From a checkpoint of a small transformer trained on Wikipedia.
Size: 9 layers, width 256, 8 heads of 32, MLP 1024 ReGLU, vocabulary 32000, 17.9M parameters.
MLP neurons of a small language model. Each row is named by its layer, matrix (down: output weights) and neuron, and shows model dimensions 128-255. Each number is 128 + 24 x the weight over its row's rms, rounded and kept within 0 to 255. Numbers have three digits each. A neuron's up and down rows have the sign that makes its largest values positive.
A block is one neuron, or neurons of one layer that tend to fire together. After each block is what it responds to, as a language model described it from the Wikipedia text at the highest values.

L5.down230:101145125127126125098137167129124150096142095164138147154133107089177166156168156098097145139126119136148163105140146117145127154121131135152118143088137099128092118150105134150126076105122136122077078123101126150154154143131107106103113132074131133112121163150106104021100129097137115138085144143160153117118115109141124082115122098153111153142129102154098126126113125118141142119147
L5.down618:146120138113078158147079099098160166120206128109122120153116125140137123126098162147097130155131163128079091145122111102104181126127135149146171157116159111138140141067108139135095132108164105128160121123096101167142162106143105137117148104177111105106139147111108117129125142162109117131112106117106118121168155140137132101116111142127139172096121118125129140174131185108175131152112
L5.down718:113118162113096108118159099119102145166145096124134114117105108182114117148124139131129109108152117134153153096086133123119141143130113136100113131140109116091172134134136128124152147116162132119147151144105092126152112132119141157102084119110143126128152111096109132133152123150116132168121156095123165137145123148097080150130126101161122114145107145115090108154176153174130131112182
L5.down931:142168164099174125099123110167116129127121113136104097101151159165141174069149121100115096154129127127095156172088149154148115123199125137108142110125094169170121150156094116099133128110137151117139183118118101129130131140129121104125113140113127118127111144103100130112123094112118149110138156142119150155103119113108129128147125144083115153082104139100170118142100141123120110109140
Responds to: Table cell separators. Pipe separators in Wikipedia markdown tables, mostly right after a numeric cell in sports, election and census tables (e.g. 4 | 1, 75.6% |), plus row-ending line breaks and header rules.

L2.down154:125158121139111140092181156157122110113154114125096122147172148140110115155129126113081112099096155117125142119125101152133128118112115171085159124131154106113143081123118113132099133125139130149138114131172142154143094125126122119099116152135110124152110137148112151120144141112141079176194125156128106123142112131078129136100144130139118110138136121144138125156146137119152126152149
L2.down158:115147131110173140131148118133101116136143117067133110145124155099114092122165110156162106099152090104119163149145108147193133116136138155133130168128098104129099075111145066122163149142135098141139133136109113137112132147142140112175132150125176079101141141131158133121108094138097093134115111141139126154163109117118129151141111119120147116093152123118107121160123106106134127072127
L2.down170:114179138103118144139140129135158141136146190122179131113120108107074145093064142093092133125130121149122118159093153122185137136151082128169099141105136172144108167109157104095094154131107145123101112118138136119099151107099117126131143160078092121116131144138146115103111142098109117124076088152151097105117123142129125103153166115096117164123131106136144145144123144089083117134152
L2.down231:136128144149096131109133140105152113176127103103130087143111099178136158104074116113118097136153076140143121136104135165151139083088119119098134138135157151123136148036138175148118128144169118130065119094073108147129133121072105139127154141125135108112132131114146164120135161087138142164125112151135092132145149147132113151080179139141133128109125163108079161135124140135111133122114
L2.down237:139119133119120096138115134141126106154105133096135134157163136085144148112144165149113141148112119132118159118164102126132109153118154087126147109114098109142116127114144147120108125132133095159132123108124144125101095078128068178124147153184148123141168133112141150132151133126117137135146147149154139139125125136134148112128178135128112132106135113171162133065138118116140163153165
L2.down278:131125123158113084153147161121109132097144111140133151142142107158126107103132133126122097186123142144078122137111143121115155155115152138120124125084147121113138089093100099097149097149131115118117129104144144156127066147112137139126105117128127110100151149109095156085133125098123137115148109140135122107127145125149192126132144111155106150161097171116166126150111103130104110170087
L2.down325:104113129153118133151114113129121150113097143121113110119150144140122146116119142112111118126157107137161135091109105162163085135122139131120148111119115091102124136156147167094162155097124124131111111171122118177096151128167128146131062131140136104140095116103151121098153110127156158171101141147144143086112118131154114099150127072103091151140163074167091143143132142127135118165138
L2.down410:106125127125136142143126139104153111118143121144096092127146126134107124110154104071152147119133069132128163125111100193119114128109130072125134121125161143110135107140126113161111125111138151196156140175133189070099168118129098148151140152165136141109151172159111117122137147156141124158120151165111089098111136079147125104096157087119099137115168116165122171080119120136114147148155
L2.down484:114086120092117138164165102111134113086154108136104136133140107176146109090104137141139155099174091200176138152148125111143159104108115132191087160141120149101141112133139146097055134091139105155135122109111134139133097122120146100128111148111106145161128118102140117110124155161103136077122150124131163096134168090092121136129196148105118134114129129147132099114131142124112162094107
L2.down644:143159150111101149125172120142136139128156120142153107119138070136147102078070134120079176159109118150109146124154093131176124133109135107138124101095108159093098110089112153135125113163159132155127121129136151102109128130184150105127111151110131121099121122123145122116102140128119160105117110104131142119139150143141126098126128138145161107093139178137128128176119093090110154155112
L2.down717:133129134142103119127094108081168105133068101155086079173165116137113096133166119131115135112128110118111066103134147123099126118066144137144124161113150142105137123141117120108119128107152092163142110147152096132098165120119144126106117168136130114133116121120129121148164146106138116116138173096131071106119116142142146128123132156163109165123148148151134132080176143110091139161111
L2.down749:135168105162113119157133108135117125109160122112126107132143111118125098112139190116164159111116123125087167177109119125138129151114144116134145160093144103125147103117143142139104177094105148108125114129107136117122126057139109127116143104109149151152175161094145120156141139140143129139132117137139128106150126143097125121090131104135125116138172134118118107091100138160150170180179
L2.down880:163139148130124134145152127073127096169122148110109112097126130126098134153100123111150158112154163127120143142124139131130128130122152174146122100147146102137093134135109071125151143117140126158147147177123165140109120113110111126117147124099122100135154144093107123120132122107134117141089109131146118131114120132154122143098101146114139136181152146137101093154107052121126171141143
L2.down905:106103145131151163122132134092162096118089137113133142148160166116117116127129127108109153122166134091155118102099137121098173113143127141129139137114164133110111111154144140122116123123116146119169145163121099119064088142172148139133145148148137113121172128148138144175137126126127137137080178159128130145109108132085086144131138145133099168107104136140128102122164124149128183154174
L2.down927:149134077116118101148179134120124189152108109114102085104113109088131102122090137157110165149088121129120132100188117152165127126125126129111072113138183119119109104116126103132143103136093099106094154118142170075113127122163101118127140124129115120132154108086114144115115120124136123128117092119117164179184113115134099073142162154154122104142113149134137098122148143144114152122144
L2.down959:124128148146092137144151129139120078109142111140116100118133108120107142110102165137115187136123120119125129106135138154119102099141109119151126164104132065095156144159164134126141157149107141123104110138142108128102138097125121096164105153172141082148135111119117160145118093137109142130112098145195160149095150167112140091145117153108136144086186164153107090123129123127156117135175
Responds to: Directional place modifiers. Compass and location words opening a place or organization name or position, such as southern Spain, West Midlands, United States, near, plus "Authority" in species infoboxes.

L2.down10:115157111118107120156133128113097140131123090105162111141131175096118136117097147127093086124122131094130104146172168162143109126142112091154130126091141133138108086147119072158154092083118154161171096158138139135175114153107132154142101149139161160132084118136135128135110131116143097151089097127143123118100120136148082157070123154085063147130139134135132111145104141135133107122122
L2.down23:110109138168164150137111139158084144087126132120159104111099146138143094111067113124134141172101146136128138185088167128108120099117095161135115100137137090141164114136162148140116131143164114139149128195126147135119155111106152159123135133143100154116112155098103118113127135112145123155153134088142095150101118108121120118115166115092089113119157105186096162112102140166146162098079
L2.down82:118151104147135125108147140137121086147156131095104130151126133104118152104146146143109107110188154164149107083117131120148176115093160126142099167142084155079166122130101143116108092134132129140118123154132157093152111128128149168126107121137106150117144116147146108154159133154140130094130144138123111099129132130080108153118101169118173158146112117086148158144135134120106099164103
L2.down152:124146133158158105190125142105105103138126151131108124113127138144127123132107116075099137160093127115114167102102183124113128094154130089111104138086126089131109103141142133146116068112114109146133151145128102143146156140128134151169122165122084143067107115166090148112147109120131138121133103139106111127123148145152071110123111128142084158122141128124084130100164160168118145088110
L2.down249:134098111118109109117124145110156152159101122115112171126128152142120130116146129079113082128168140176160083097193095114108153119118137132146175160142139073091076103145117150100099140068126130100139118120131119120115109116126158109126161109155122135097135130148137154103149104167126088116127118095114133160114159111185048123068126148133120155073133123113142129109144099144104131131105
L2.down253:122170159100135136179128146104163177150133096143134115126137141114106093119068139083133101136108103117123135119137181146143074125087093148152147079125127119171139140116084164181098118134122142090135122105064109139161176120156149101124140096163107159107120083115145152113151105157133142154158091124144158149063107136146157116121131140143135059140120109130131124116109101137124169144165
L2.down318:104126099114187097111135165104113152142144130092143135128089102155174116131142124102147127145146147210135093158164142160135117082128127093132078121127133130135102113150116127112147117129101147105121180108148129183142151071096123150103132161130136132103110101138121109136121154110125154157146114116126141124134136130121113103119118132113138126136107110114117111085127137151083119131109
L2.down362:134138183138142126154112109086152153126107150113099127104158165141124153111129126103133122107154134138090087148121146119157171136108107148107098148100127143160131169125150164104102117165120109143111128155094108113160130095132109096127138128114120159137131139106118103065113113161162125134121101122089073132139100100146143214082090156193122098146124106134139127092117117114093128128125
L2.down413:083119120134111180116101180133144123134124107143116149130102118171146133078096175129120107098141093117105103157107120125149103085108112134127099126138164172120147176148125138109133152142111135136124124124155147162136102132128140134084143154066099136141159144109136100138145128148150116154108127149165090142070118109133115148160136116140148133146125139106150169137105119107111112136128
L2.down497:128151077097107135132107135118145151122147132127157154143147135131157124123134167150168103139094160126096110116115129119110147172114111104161127111073141086091119138166123114159195118079125164142116116119131130143135146132148127161118122104153155121081105175157105139132088136132116123114119162096137156160098109114112143132124153097137088115095130110108178093082139141125182176125181
L2.down544:068154130131110141083129105135160123152119155154152150107133113119150098111115108085102144171131124135130118098111206112139110090144129143145109105120110128145145151130107099082118103144133125120142140109195142132150138153106116125110175133165158179110159127100084105173122147173125147147151105123110118136151131146147105106119158134123079120140113105100131133109097138143101107088120
L2.down646:130169139146158177098117174092121163138113150128125111098107117140150155162093130133108094091117074112082146180145109154108121108096119131116123092120125140153148155115103124152149144113052119121112167114108121149118159147116144141118110163158103141138123151142129138118142110087162127068123076104151156107111103127176131123156146111142110111112106084137099144176163146128174110117084
L2.down729:107114155177106094114136151101100103095125139085106163104163129140133163129115134149146113144120147196116069130183129140135169104137143162125140115129136135102180140125159171136150130137111129098115083128126156119132149175082134094134127114101125156123155156128180111129109152089114136093084104128086152150123083093136063145052172154117171139134118092108153118071097151112122110131093
L2.down915:140115124111135085114123189125099139151110098104095140131112081167131144094125139142163150117119141091139096119131143138137100116153108124126146122124100143108113123106144097112134130089119173114131075147148122110102145100184173158088145118103114133141110178138129140154087168070113138111126119134098123116109113132129106111156148125125115118134087167112131094139116175151097112140114
L2.down955:141138119138117086125171134127156195142105127143167128134111134116164155076117121121172091143139097138124147131148116126123157108114060103122110099092111141120104121126142102149107120136143134132141123166166165153128130089133099124123162094104124098144124116128079167185104122111153084141104139116073154127118119121147128131106165108153166133124147151130143105158100172093082137109121
L2.down978:122139121112131166121111091124153119165157094108137132110151140130139141105106119140167139155121144134128144154136138124123131134134124135160126127068071131141115123135093113155174129123139120173116147126111138127131121169116105104072125125165138144111186163131091070123135143114182154091135124133100137150151107105137146071113152149124111147113115148129158103109082141153137114132140
Responds to: Table cell separators. Pipe separators and line breaks ending a cell or row in flattened Wikipedia tables and lists, often right after a name or number, e.g. "Timo Boll |".

L3.down261:123107096121163118131138136122118139138126148118104117092104151102095121117127149088132072148127094127128125105113216154137136146118119111133129143109143129140133136127114110137112113144153139139171140097152114182125189145144103127089107133185098166135098103163133146103143137098149118129129081096135125142127142117158155087111118117105083143090134088085110140125121142147139138100081
Responds to: Table cell separators. Pipe marks ending a table cell, usually right after a person's or place name in sports results, cast lists and elections; rarely semicolons or dashes.